From a checkpoint of a small transformer trained on Wikipedia: no biases in attention or MLP.
MLP neurons of a small language model. Each row is named by its layer, matrix (gate and up: input weights; down: output weights) and neuron, and shows model dimensions 0-223. Each number is 500 + 40 x the weight over its row's rms, rounded and kept within 0 to 999. Numbers have three digits each. A neuron's up and down rows have the sign that makes its largest values positive.
After each neuron's rows, "fires in" lists the words (lower case) most often at its 100 highest values on Wikipedia text that the model never trained on.

L11.gate768:469525513551588497458527494496506607457452478517528443440542507439524509473549442563513507538449606485460490519500428520565508564428546499440508424511472497482500544541500534535504497512496423545468537479528503500449482495468500459480479497511421492483454559548531540589539450488569512424539491506504459491509443459495535410452534524578469444542524492425473523456510454505502526450544479492536495566410460484509431505548522553546459533505432467574470520516535453478465510454507449564488465440452496468497512564534472457497471525475510489569491485532502543524433514557468498487515527469482503504570516475476544434547475542505518533474519533469469449451492448455476528529586
L11.up768:514435518443493476471560511432471509466516543416544538506598495561502464445513481575548447463522587555479515553500528506480490503412515561413441538524495533546494519550493494463481428619490562545505492478467500491476541437501495430469532480459498591493454479525462487485555542583514544418506463538481482503549415533453532451502498544594484496557498539445465510473508475497479469445555522461386472543514556487489518497475493488468455479503476528566480547518523496468523531461514490476539535579473457497483475551550485535512477528427539524502503488512517533403468513496530529462534513520468531441556546473473505466546479485471449473513499535483440452500501551503454551459482
L11.down768:502495511532593485524483525402548597481545455479532433535444523520475456450520486433433514475531541484481469530476467493474552478420524566505493504514451533509498547482545493487499481570465564509501489463483522508548541471460473465528526467506525397486503517522511438425518504518488509481452481483476526508487553520455506395544597525505545433531517499455426464583582445438417555525542500487460492505596476536576463565422502522536423540448476475483521496495532504429518470515536487546479547480484494505495492426537519447474455438505454436510547546524464565447486501512485519524521472499553509534494540467544543486580538474480457512496564491477543491490448493477484526552462
fires in: "in", "located", "to"

L6.gate588:537449515499490501477545490503529525521507522499530493489486520492485472596574454539448453465536463533539512585525480561554477530507581582450425550500521472527523543475471435483483505418495446493550474521492461474527542601523469477410503521513461500483488493472488477481564511495463518496568479524466479529460523512498498540524502527524479478482429441484511570583537529584552501528476544548519518570550530577462503504545507462499467552458510530445433458524496525542552633473480451615497488413504503508462459487456511483491536495527547539501443519489492462433481467540485560513498450469465529560519501398482472476550519505495511469520532560563486498497444562427560492473491
L6.up588:547506522529551476483488567516512597483528539471475540516498456521498459576531497515465486454444464502473596528563464510658538503540570469457521534488475479476432536558526440543519533477517486479592454495575566486470548538527491440466545496525497472532502438466531515549532484482446441545530495477488502518472520483536491517555529525565509591449496559413462571569552550500509527478503487504505446526500538531586524516448519505546522532510512456431484457508518540512527540437504483481464501468489462499479458467480486424521514438544459545501546496475455474457434533458499539541486459584547574529504510432462498505515570515555509485511559515463489544565514517467551482477463
L6.down588:521548490500517503520522470446536546544488519489545433576475530551478539499460551453529472565487524511379469440527545526562549508475555554495467489504426491517510418510546567530484490469485437502446534490517434521510587432510480474528483408479464480424479510518555395480529531511461497393446539427479422610484569453519446503561494474551504544499487492488426561489507547500489485508445524491451423535452527503503511535449549533458501496476515496479434514560517526571464502549537515460520535498446546559518545485507506490511538441503499508452554438581529514516473424498487518474521507588473466506465485507487459492527453490555512500520523481550505532487477506513515520445489
fires in: "different", "other", "small", "modern", "historic", "early"

L15.gate589:480492510471510504478518433492488562570438504561495452518524453430511497487528521564486459513569501472552498528538514448457499460520516492510525493524472484552541441530526508459483512518498557514596541546560587472428429499468570511622506499556496535432553510516541529472434472413444502510499525492530518487509565448461568524498540494491528455615532558542438525482459529535537446453526483512460426478485462493473452538491439463463547544509516374556476558529495549576458487444436430524480460483472447509493493485488538584494508535513466500496490504467491516496543537540486544513458507490561516517531471556484547521456435429482558503516462496537474490545460537519497475539489
L15.up589:460463478568467458500465425599589545470497489492524442545526481499465529558492460483495531585542489458596472504550502506547511486496514522578574491442461458521501516484562500467539549471488465497509509537541528556474501513516520527566514458525471512551472500545467484444502508515573539457542514504524479496540597529474490467487468452500482486598549529500454421496504462580539518469447443453458513520479438573472507456545450458515518492512479528562489453492504444570510534492417484521465434452476520451462474557495492509503502479457508501458473462538496598442451529553525497538480507467432510496509498534489518439495479414531596572558466519449513520542477526464548546581485
L15.down589:426516473596404557441563460503535523394457437496554535517453492482559483439532502465550501549519481529450483505529551500481521538513537485543465450499413611508496490546513499521560473496480478504496503431562540496486494461442525532506544514483534501487519551489518479533495498516550514519562544483503494521518496482540474562540458584587512534551487512453462459553512466543535484490558460509446525463564569484391534501524535537610532495490494543525515576544472438471473518503526488485443456493524511469543486485530457621496498566478504461556448463491535515557501529535502544518482460527496497526502493449550518538479521474472460512519526503453529572479465488578436523510573
fires in: "to"

L4.gate390:608552560509487550427568509507525516577539536486569468461482495439501536520478491533476515591614540422501481556548462526521448522429524514456516460532486476519486482454531508542519547487450502425502483498525499574530529546495442523470526496467499556528523541506511521552497579489445517534430471524472553489461484538484515468569464541522479488485480529499416450511579489500485527521587515492517551527538549423478528553486534451566502488530547414533557512440502547448462494514492505475498446515512438472487515446440493504527520505495583501501470482548555488631522502548515495478516515490583491517478487539442451479501487496545513432467520495440516462488481464453536484481590
L4.up390:562436455534522575476503479479475525537540527486574520534577503500551503472441506467496423493495513510469591553481502495510502556425479560520491529479424524415533491550518479529524516513487546502512520440502557532441464531493505535472510484479437482538466527503568463569459496532456530515518431439510562465534447545537504459525530476571488376566486535500422476448558533458491521477582514453523533511497517482552461508497455504521488511510586524480477576442535539527462479535507530502548483508484463495527483482458510525441475544484608533518545460540534509496455549500473552501513500480537531541512565491459460502514487388515497394494478595448550562469521501513495507506579
L4.down390:423420459509516524482511486480456535485486467545491478516517485561413466440482508476527525402420459549514473525475543499546548560460509569561473488474459483429509498549514510520496473534479487529529473485500474453428560456488449508532484495519513456526385452499576424486526508519492542409521459474526531437515537506541475488535562490538587370531502558528485542486535512531445530498504570459524509522488512501490481501456494486485497495483562578459540547494502513463496458489535515494479529426506473464509463506559519478521452464481501470501563462452526501375432539516483543612495480576536481518506493449513474593533445430467463484486523547501514500483505512537455559478473
fires in: "de", "in", "votes", "los", "notes"

L7.gate785:530465491523600480508568480408520495522453514467368507482514553534455464522590480461551475549484463544567548512520479523501452544487558459552532540496458455435523508578456476452511537408517480479509470456493510517541447513462553514478522567549532471557506452507493482530491485493587497512391456518469507504496482443510554543529423494535531426502501550483483540587534471496529503489534511503525466428468470484369477540572465447578496490525584482526497475489495500532524543455489459521513538509523473475526481527402511476479518457489539506465506510511482505521462443523517487511491480519548522559475450449440513529532498485535451551486521583491446451495454529470499515450561
L7.up785:524472518518478518433492459575476500523485469438435544530561469508443473491492554438461544462533496540568503499506468463538441471498473482497564536572521491486481525557545405484511487477493414475501493532467525589521513467514463512455547489465469426493485412564509520528484542472502526498528421597522490430468473473630496486506513542546480475534502445498401456484511521499471515487533489526440496537486472496533509550561524612541553525521587500491457509560524519536435546521542472513520538548584468479466542509492498476559537500500435520474530472493498463489562566551519544470502524506463539550468449471559460577454506441499437534526483509495511514539461467420468506542477
L7.down785:526492542483512524513452489534449542554497530505575456580519473556449465451553501520500583558488614500501509470455582535539443460492463520557543557462512448498497509526448430514530520430505466479504443586483466518499498538503513451536505455552471520585498498515503530557531545481510539544534507519495481594476546531564501560565516489560474505451516460517539442525537514549502538517454500499507473464500511490505474466405537536503486499497551484504537448503475391538416460525491506552499474508558527512510481449570549534533556483475520491546486505433600446519567527497460470523431486479574530484506523477506417538472435490512484481531556500445493488432517418490459517559465
fires in: "including", "like", "include", "includes", "to", "as"

L9.gate326:459535609446536561451523436409486567536485477494529477538500491532521439504391524432508445458503559538523517519535522515442499506499507482496488471537539456496456531493464479548533483474491531502490471539498434479526495519499530494476488430476472589494475517501465555418453503561535480508510505528479499523528415479512530483582487615504465501498539466586429508479429436491507525583503469472597535504484468569554458563565447479490517483503563435455510475496470500530496559474499541500516489531496463526450519451485511549464541508461607500496518551454477508518495491525503445560479505476511439549526487460481487504532550522415387450522474520519499500429442484460531525472511
L9.up326:481568504515495544464553541486494469496484490532451508422476528471480514534508498533503402528514576522484508442457522537491501516585477440505537460453562425461459561513448500509450463468532477463526517497509608513562486506513525471501490561467470520586423537474515509508537534630439481511481474547528421499601480540496512488566476505493483528511556473477510535553486459574463568483510542340513506413493494469539503499449564476485497486479531487425537522513520499473476512536495507448536439527513502533516562511541515485579488428576492554480490489459541497502484559504493473457488485463543561489468491500488532552516533479510530537491598475492543579555499521509500464493465
L9.down326:504450477517467505471481480500530563494458539538502489496479537473499528466506519485482480539583476525420466446448519508575583417499460504482544568567513480473544478483559482474447549509509534466490483484504553508487556503522420512478552489472506494513534502415381482461541540612546493530531511517476436438531445574487515491498485486512502438528512517543527487461512420504485510507476430557518511563459480503482554549531596447517518446548543510532552512533418486441486535549489479500521448462503477521486486534514555504450371537473475524514523493505443544426470542427417491499450500463526527532547436457538495561435538494539500485505525517548507450485571563511492474458541
fires in: "she", "he", "they", "it"

L3.gate86:451521486484510527491554439508442497442488506577425461531506547533463417530508526453462513553565518538484505561506552582524497590521501550485472462484465504455512425510480519581500430509504488436537466467506514514515458450463552501516507495566557504487514511487450477518465477492477538473547444511473559517433483506559458603509502497534463425449507450499534463557464485452496577447559561436595442481522581472482458444514509490502499507557488508548558538491478505489517537405539461515454460497560522498504424577431517491526494553455495541487481523478506570490448533445485498474552394530452500472520434528516445485562520505515465478498499511538481538525528534504548505426513
L3.up86:592561485513526501518539516486534534450474532489413501513470522546485486560405405576491515496501537518485507413435538420505533470407418558537520524485526469522514537522494599593504528508555484515506479544482539525449430537515464474475478533494561455487511499547488474460554549486502506494420538502592488483537469504536480447444520544481523474550476470527569502514480503463576524540413510501580493410441516545461532543502520557512531517470571528490515454474477407465489504474469501407542501553525451529509495483496521477528498550510505570454596531492455474498523517527533477560487435503495457490521505498457501547536520520506496513506524492471449509515553465428526500540446
L3.down86:496493552543434529449494523519502503587572427561460509536526452486538399517548495492489534512568469462530534522541499531544406447453530448498525493467574547554445494522503503476464462503440508481493502516565461502554426518486512568535486566541557548541512514485482558547402497517508548563588502517470519561456513538436519551491486443541421472490538528460446386535418472509571539439515442470513499524532510458513505482546472494507460488528532504452565502543484486470481516534517539531558473491492509527472508459602535483444513524512488490522463524520510423487456543449512527550457576534434521463439452566471486486571539507492507497506492545547482539524474512493468486515486
fires in: "from", "as", "mr", "mrs", "to", "tay"

L7.gate447:472539546539444565492489467491572487483548507474497560535487545442515461511456537471561439526540547483511489474511484569494512515488461510480439601539510488523466504461545495469519505503509544544512453541455475540537491468498481484485489535467472512523531455528419479519474550469507555507541510491540478455474474423519507481566488477516504534520494467517523474457461436535475457515569489421457441489480503501546487539555604390530415516450406427514472519538524519492488487511455559563538445538432479483547565511585512493482489562502492571443445485474553460545519520492542494540455459501412481455500517423460561476602562445535493493478546525578473518492523495497499500425563
L7.up447:554603446503560480499546510550507443486438445491507494480464495503524519476519519447442542491497393480467514476534512429493496473537478532498495442477491460507494525495477518423516449545550506458483508475496611504537554464522467531478469434573461511424473566479424526471472449511474475476461493541452492478583480547512526505483511484453529452500475554455433489522470465548470492524534562484479548510577507511542506503533463564546589480506549485493531473525478496444467462553493514391521428519500477549443459464478504502458507504553560439500458555500563512472588539546475478510431500579543499523449457510499496530433481574477519504500484473472516480412463436414465543525467
L7.down447:477487479517531584420523437476578438446507574436471497537487496487539454500526566455562487502483445495610524469495389534469524510505483562491492520567575543493507494510527555451479440455468488483475517450501530536540483550461510480528502509469525527450535549548482537452501582545540512457520490446406446491522500521488525526547439508535525532451514536462406478489548474490484502589488511521469457507527474488484511539527543448505428509501528478483455451490500500440472496531456513490568515505466523587463520546533470511500479501568593527527459484427526463554554519488529445510509486501449506588551463493412487448482519477589438521462538529465534459444524461453510529493469
fires in: "he", "they", "she", "it", "them", "him"

L4.gate119:512439509500514567518525471521442562533525537469485444572448521450510517408504519514478552481516560493484447533434489580457542544503504546455417495467465404516571504538586512440496507469565484463532459532483537606523536466562470484477437467506506579577479552503466499415499515423500475490518469512504493433498472561530474523477503542489531452529467544433566457474514492552521504458581479515521508496520545503500456524508576522504500561517445514573515497499527561504490475549460518478583525524515475489509513451459410494544515470474537455501450533533531521526488539434507528476441481490492531532546538496496540449501531549437519462516504561498422466522477429565518519475585
L4.up119:512533508520468482525518475478480503512488445438545475486464493465509425394477534540473486509524499510513509569525492593478585481452508521430482394466512462510488480503482504523487530538503528474466491504490592501464551517494533501502471400472478555501441483522380514493512510555524496445452430475482518547441525522517483511501571529494579501520438542391554536498532425468517546529481565488466519506520505489448476493467529454433486476409458475560455469458485512558544535517500484500537485494454502555497464530511483426518533452542521510565461539539419577443439519435609514517576478576532489509503521465451494482527514526471501502522474566541419475523530466492520510513534
L4.down119:526518514434492462513503487489492564568472496437487470526511490513473515426505461481483521486508472466480454538577568547387527533475548569475436504473470494530508447513479475504412467497475447405597437470473567557452533500470503490468445463578615509550464471506487500409512492449499498528508430480441514474483466544545515488487543459483543509533417538476530551488571506485485566491538491527447484503563490496496463532454456507516490523465493464542393504537545533494554511536578479548468496509510487536541467432473474400504479448583528487550566470529463518547542464448494439514491518510506521522534509476444470568503542527481481486489579544508477484511544459456537537500522
fires in: "at", "in", "near", "around", "ocean"

L13.gate195:379577564515516567451535474447542478466536484547479519490587531460512525502560527436495430516458493518505451539534449495485543531506528561429460547485536514561532425553494513493479501549510495460533539526558555439487514501493540463486463486538471480475435491515498557502533479472519535411494503531454587479501566469520461509495532440429450489490475517584524475512480491549474454454473474544468502491464511532549440450509551567499484557491451497497542545503458547460537564575458540506492447502511616470499532530507466459467544414553525516495511545499544517467481520510499558456523407557480554505515536544508515497511475432505505516596427489443509534508508463550502507561466
L13.up195:464520518511469492600523509514546471427573546517490534522544496529447524521566490565491519524564479525534511506543506473506474536474544546532505504503517508562520553552462469526528456549495492468483511528457545507531504555545503493443491516515417455457498447508443567512519469471491434535487469550535580484528548494536607483444511526461412484450559500535494504497503483506463534476523385474432466434526482502532500451441519551449505480458480483492479502503479431567504504486570397548449538610528598389500480527557543461486493553539474493486507546543530529524493527538522491488545510500496523590454524520514520475441573438495451504493428506434504487507543453514549483528491
L13.down195:475469528577531518501520548465555462540527549518419572555469594463490418462486532502507469482516514457386414492488550485481475453496586529517569482468504528444482482458528434497510480465484517448434558512474455484485433512543514483506518501595463495503480498479527546425504509509507536502534522538439552584468496530436502581435435545502495450514492476482461546475442484562512457559535503539503519531479473548515475529472500547478549420518473541557543477490493404559494390532545496496523518506524477524550524558476441490494505461504502506533461443506487490503540477515478503511443468488508514528525487464520518474582544481450488444492552561415531436475512503446414466459520
fires in: "on", "heavy"

L10.gate781:447521450463450497428566452495533503527461483541495550521501506489566499450476485471487523442504517511481469558512484568573536513478479462459429580471492452508487520487515500517523492455499449487539550477498580551531534461545571545520451525537525515490470605528440570487560536430504454573516604536493461482577543562494503450481490513471504545507508484526562539503447511467516497514444463454493519511438562507447509503588514502529429450468466479515549537530479545496585518499446444457583518505499463532505487460479409488477487532477437416542386580463471464499425533544476430531445491504486430515510469479532436525545494509490499507563513474519471476486473484503489522494524
L10.up781:521528531508436438500513489529430463500495471510444555442474515507532469504564520508468480517615472516440511507543477491498495428559515560508605517438527472509594494562530519450452514527470471555487512469481538514365509421532508471514512403527442537503489445489525476539424487475424476539447458469480537526521550413540539514436409458500471542502515586557453510419479554499487565522516520489526519466541527500526494488528502454509505567550559473470498486508406512504453475477449582499477525536528525525583481473516479533528466479519518441549478507523455518464451479448498515454489467526549517488480415471478517470533503497489476476509456531528465468513470483549529561439506
L10.down781:538510543372494485482492510497436490573483531479532477458558480566453537503528492509505485511523500536422578461481451454460473414510517470557483514542476531486520416546515502543469495525529491510484447484506508527493501568486492434571495477465452499523581421507559477548508498464494551549472486434509523511544533491587458578521471487341485526500469461524485462475485454535486502509509525427482536500531521514471512566471544456482550483488486477544506426504573547489498546494497476512471515556540449472518486554533454564487433481399467470508487504532472493485509530473482523400473491434494462448555459535432515516493545487508434510503509424499568529526519505492588478474575
fires in: "of", "museum", "institute", "society", "association"

L7.gate762:469469516468483480535542528527540486452491494514522560506442538494473458466535465512504496418519493452508493515564441510455458507491536518467545546522514399543500517476475571456509453559460463465455499499471483511588445418539557507471493479492433500466581465489428508540525508484476474495506484474463526547507520531536510519496480541522522483496502519514455512495468468515527423430425488461518448467533495531472564608544497494445507444462465464462531487544509510459510557502437508574492486531500561588437509549534455457469520543549554497466478463493493513517432471529498472501573632578446432535394522511522576503536509475486528409569509525456502494517554516498539410489515
L7.up762:462519535504388473485507537457464538492507551509435542516585516559457472495539525418499513624512559538494500580547528498429508522457559544489492454495499528427445427530438476460423525503534471546530441506448444482531534418490507526497447549518451464594533538480516586464498470524476547533445520478514478529490494497463470485507493496486501568527459510518474480493481576482462528518530546487504589471428513500461537562527512524482516468472440520552469537475471508475480484525497456504520421465434528465529423484488481475504445463508465483480499494505486490547544456500488494511546535479434477557504570467480496488470488439626509443467482504531502562446451459517582532457452
L7.down762:527554493503453520589548544506561431502541490465478572517474558498514495487547508441554508541409557598458465506541532477409533479513523519475542484525527437519424471477487417514481475554500475504439465464509454477550439407541551507492508470502423536491474426506532568515481512445448451507494488435546521511499454511430499489451502469506504489510510473555456551493457448511484420468432503465520442418498483514460574582514518497503514445492544471471563490494505560526419524537446505511484515455486481568450516521519497475480477521579464479543541489539435486416519497568497457486540479480492560559499475482518522522480487515483487433561498493488529534539516527600451478442492
fires in: "until", "british", "news", "bridge", "museum", "newly"

L15.gate60:504433506460500453492565564546517522443421475495512522532524478489489497474458588503520438547463499486483481502534479526447458473474459557579457409564465562517493399541540506489467460541516442437529459408547512513458446511493567436492469507478461536508514533506521535448497502472474461553449458468507473469540575473453492519454549496490468452555509575484493482520430443557563485447478477520455513452539535502492438575550529490513500571555556488524443530517481436546472557479482453542422534573557454469508485512528481477506466475536547458455421505540522542460510511524515470505501446548510458604525439569541492507523524539494506528473476544489498499499454545476512444547451
L15.up60:429463483520423514490515458539517560506448449479522554536450494525479465402471564486461492531545477498554516454523491539478484523489496474521506519507436482550540520515564507453472527490577472536503499533503500447494495443508469485568482466568463475527523498526469579540440536489459461528538532562507465511510514483485621525530532476451497501555491547542493628536473493571495503559499491471451473506515505555453528541509447565440473595540511408509544560541520517511466496498464467540473448439495539482569591490584520493481530507517479480503448488557513554455559435433541515559469466497483537472581498534474532550454488508507512504550563458460466537437526572528485457459470
L15.down60:536521486455483442491590511462578483489500475481545441479491487508532452406537515458498481540522479528541469453545475528473482453565518534517493469469432573535507478524553521501402426571470496456479498407565525468505540539433531507592550472533493492513547495570515563459519408526461480496571498472520495562565583442521496565396488501486569508527480519497507453486479414465538435503582485526479569496509584510459534516512520565540509512502536441503454518491466471513497480432470487556420512559528462548559550512509501533527508545482425463460445502489539545477503478523522479555498486449465522462508499507509468513520448519566468532542487512459506448512491482455440515491524
fires in: "to"

L13.gate308:563582556441463486442491476457476494508544502607476538478554492449517463477509485473459545494514495481496469550455477511489492506541525526518567538554473442473538440578526430444551511528509456476465447487449552428499525451545414476525474423517473447554526603574420443509476507523441559524544493561502507515473493504491464529547532499460467519555504534472491507503391537485576473487529450515510517454494468476495433450514423525557527432502522481547540485458565537459474476464524544519452551533480472427492494549505527525470521546452526540473469462546557539465553497469472497458464471522517521549437503561445495544568486512531494488465467500489537604517532446513523508466479
L13.up308:565559578516604500499490537505508495425529472508483467530478443542485470426431500520559496466519491547537491549498444508552486456491500507466572433475465522500528528547481483576604432505545505577414482489520505505500480467496540509512455500519495538521527521463519470477585507492495471530523520583530426509489509545526461519531496550449433538442520480525437547463506519473537527467470425563405574524536519469463492555425551566481489521460524531525505423458541557532526514429471501522486494543485483430546479485527448404510467487506550522537479458525456507517546500507475484551511533467604482575535518446449560429504468447531547515502543518447493520547466475506520495515502
L13.down308:490475491500442486494461583493507497535491569500482531582530463522551510542553550532485568520461500490462449564503500496471556466534511590540568530570505519436504422542468509480431509515498532393447539445544543566556532479550489518499467535597513453514478452511530506544491529432506480472579479561497520507422514535500493520511501479532491503480513540515431484488512460502587466577541521588486540421482501523398511489512468475483575536516521453538557566513489467481429512499502584539530518572457464537463533518523527513479496497558441542488498534578539482483488537565504479496476490505564546554542423511468464495527496493428502486482498574536497547522540471541543491496557
fires in: "on"

L17.gate696:475489440406553519544525501511515511446434478475479504489485553499514489413408385493456507492566518550489441431418476483474460580480592542498480486585499419484459519501463550470448494514519462434537544508434523535474395484503553531492489473502489507457422474522481497457511511544499479529551532501495466562464499555521506516515569512549512526545466595477433491477543451514577456541540479490504461501485463506491480476487495514490457577497462501540418524530514535533524507517498534489507447553512476479432532475487563454515550562442513548513482525486490525465531535507518523543495492548492527546511509420484543565584480542549493492473510506472549513530544461533549588583492
L17.up696:505539504522477451504490483494510535534563450509485484515534493499517502486550607505489552447500487561499481530541513495446485527488507552496462517450457572517449536552478491490512524543502567480438518551435480543519554487508436486488525445444569420470552557495506528436485470459481511463501435514482494515498499554541502489540477507481523484429434527498454497511583458531453516411519489512457460479539553428444568526456476561601441464492489492513526507488422474469522473516511466564502507528506569520483436530485433444502453568501455473518490477558574574548452527565487472527573442446501571522562487519541473432483472494450465482539431469431489444557471422428472536497498
L17.down696:521520508450479455525528528451469423470479415473465503518575512558484446460512417422527427519539499500462478516490536474530551589496504468415486485461456507394529523536577498527497454517421471456519523511431473462413493490525534536486489561490513496511499550432431491499483545487532537515501518577545490454481436558564512513515571547479441483424544517496523495508532546539421523498492539476520535567586567498519467514489509432473541531516517497504495486476524503460488441425450513457530506519479472512527493449502480494449489457494505492487502527486523564549472534502439486512491532454454491474381499475519496510493420453572496451496532471523488522420463531388496472529565
fires in: "in", "on", "at"

L15.gate753:502489533445503511537556573458443553474430507556573506486505562539492480518457437526461497470517485502554548544449459499479480548480447347503439517464458430493493540474469471563519435498428509496479541474502557555502465466446535531503521412583499506474454565516480525473486540473487526419452469463549502518445521507589467452501466494481523477541523544444426472328549460530462476501550522495499507534574489478498508470544554474530510524524485511471514383570544484540463528533513526421511454487538508467472572503535459521511491501522454447485524528475438527519494489491538532516545464527501501498481512522511489420518476481507434504523534512509535493479508547473519541492482
L15.up753:556537558508512523525598410506495446529485548494532484444527417539495419448453401499515602519477517468456502535498482511545507458509516455452433461496542535507529462492440513466578511526501577505503487492438527497500427496485546471541557474458559551418485505539501552551479514475480497514537498541544532522526435531541463482502526505512423395587489509432449490483535496529513510551518511473436493503503491495508530497499495506445477519489486472520482538479526487557530457481493459607478537488411526478522483464467453503496542471557515514463592546462483455497546498441486452458540524576540537507508444511542495510505469452432530538540488524537535525489533501564581451403468
L15.down753:462506468504525509501531490488486509516443483520516572463539510450525455503488468454504385507524509481579537462489461492518501411507607470578478451506458532494492508501501480512496532416486528534491603511501500469452512533533442511516474509515517508490486535485459438519483468531509464390461561482517567467523474475541410498467521560506544480496489520500480532539588551522487506519553550525510486471469449506453534518511571519504490555492524566497486488552501510475428470534574474441525491535501485511514409515493506501514503440563450484459511572517483481529441541516501496476459496404447497443506599575451450434392473569434499523521482467466467556580444456567479477518479
fires in: "a", "in", "elected", "website", "infrastructure"

L10.gate804:513495435557505499512496480517537540470535523516474481521539510443539512509540580510413470526457509500537432547542558521537482541465509528499478548536555564475495538490557526490516555508496538478507529502499534424482522616466380541434516493452533470507495503498496593564492541477433542503435579497518494496519497491548514514475565442509507469573462506471478451458533512439444513491449514481474516512517476467594533548564482443542477476544565504526523570512518550475576498497538520498506512521558408499579483524452555549533549498542584475520498519510464521496478527426498485508490495476488576551468500566454484435508516474499543417541450528492476589439495526527577460512461
L10.up804:526507495528499477457495561530524506580467532572540479532531542562489426545518497476479517577503499434573546481499509476556534489541466574535490538501492561452444502585558485476463427535593562483521521512510540507470436488449508458505498441570551492475460506418465491501540488474519501493488563521581396518494431527447570548584540544463582552553412479515490542505490506484467518533498497461518496486466511511502497485449482543536549524503474472510502525462497529552434538419479426457465526539522423532489512503482527485481519459495482442512502422440514496462486490442470566485419462494489508495477508529495463471549411517489436504486498548431481536442471556474533478511568
L10.down804:560591495537566555517519568529537465501529535502519516469473527498497501535520475450466471454461555562414500528519587452620520535520437525508483493509523481520486503487571491507543491499488455530464477461548449486465523495494564547436523615454451469528421522541515517461463446511562469508440506493449435448432565525453515505487467503518434501429494594548497482479504488540537558458459456519528522526514482420496503422494504476484490523539537526494551432529504506503536514459526493490474581461495546553463551490475392442528529478509511531522509534512454487515445468539486531469451479466502462468415429477487451473471542433491525527478508488529529493549507580429491520430523
fires in: "some", "many", "satellite", "different", "other", "such"

L13.gate238:477467486499465466497585490529538547473498425533486471472514541578544486479482467535475461516455555486480479545531482462516484493451459437511410457482476522519518498524488502514509545482455405514516553527500559507558514528474546496511527483523507528404520510517495585504472452452433572498486531528481476468525496500523546434488545509547486524573558492490438508509508477518463501532479517585565601522574520459514405543543480517508578541496485479548531484505470461542517513490431437518562631486579501424609529506560511514517517526509559449455493492427492577494518472519517488515463493470572477433591556521527536497479528525519510516502481451463402500531505516527503495526506
L13.up238:554509440508442483516509481545560536472353395486522475474515497571456490494443417497488462476517535511495494585540481493526557516496546528558416480542491457583556435533542472438451469540553445518521498432506500554540486513462596509564538509540550477476484472530436549498465474478450522441475536515508517482497513516519535502423501523538486452562549497534416508513457570529466501517506544533574512470558517485474420475532508488535532512454498480551512553499465519461486520513476442510474499484557530487472505528530485432525499571456535562427439516567512532511560473564476465500494508490517516564565518535492563517482529499474542508490516459503450512463440534504580514438473
L13.down238:452566478537543431492535459464617501529495519465481505498488479485462505493529450471547506470631459507404460485496554485514491522474461508515500516464536518613528482593503541489547514508490469504503526476526432505521472532496516436440518529504522570532544554509534498461490481539493505484582585495513483437594539520453541525500595518559549480565536471501469413508497511479496535421502493451549618528526498485499526542479488486554478509461536498537484492515425504446459488460543562419455493466482534496533546504556506571452499565523478485504550478405502534452479501510477494482491466474560510503454524538547506523466500513563490494463468494387518522480514515510509432490455
fires in: "to", "would", "may", "will", "might"

L4.gate121:492537512484549505485472512505514575487547507495540572452494508528522549485545469441496442557458562507474423526525494525570453526436523480486496499483556506551550527506470469489549491450528442471492484474622513540582546453479488483543506464515446529465527509419512526517512480442526508451517502550536512515387399497520491479496522564472499491460477537493488492537481513449512578556551436549513470538477439426490432539473521566469584506478553513543540491462516451488549440506534468517467416482475428449528531513481586495464525562461476498479484499540567549433507431521536502497472601504477461497556483497504508530514560487498552481470527505528527561488590523556465438506461
L4.up121:548506450470516505526499467592527548502489620524435535468511432473493461528533519537468536507536533490483531474542552494479474542508472567388524498560504460460490507483544463455538548530557442449503541474541434524476493470459512496461517507493487513511515460519535405394575500565600488533486581470573467455516546435509480564495464457475529476511509486491445462534511544585483452540481522490482522502524580521432503493420474498489496502539428509487496527531481512486497510472503547512587550591503461490514470490483568454515439484528513495498492500489491533458589514518551533476444584443517497554486495404537556468533454532448506465481436490521486455478501486462542542494526
L4.down121:493537517506506557477479461548499481524551605447468580513515424403499512486467489432530532545527516510445509557452519527504517561484495589452525524566436507556502546505495458531566554472490527496561495512486444480484564498459518433457478469557501485448522457580510438426485528512563582512497498448465487494446438473531477524439492551507490508565486462468518481531491499567502453514468507539546508446488550520497484466417448448437429493515481490467472520567440454498569439498505469521516519486506512444530504514482561501543483529561531501493556416478425522440540545514513493469478556476566504528577520478518520449479474520539549396494425454487532446515521523531456499482462
fires in: "local", "located", "became", "area", "lock"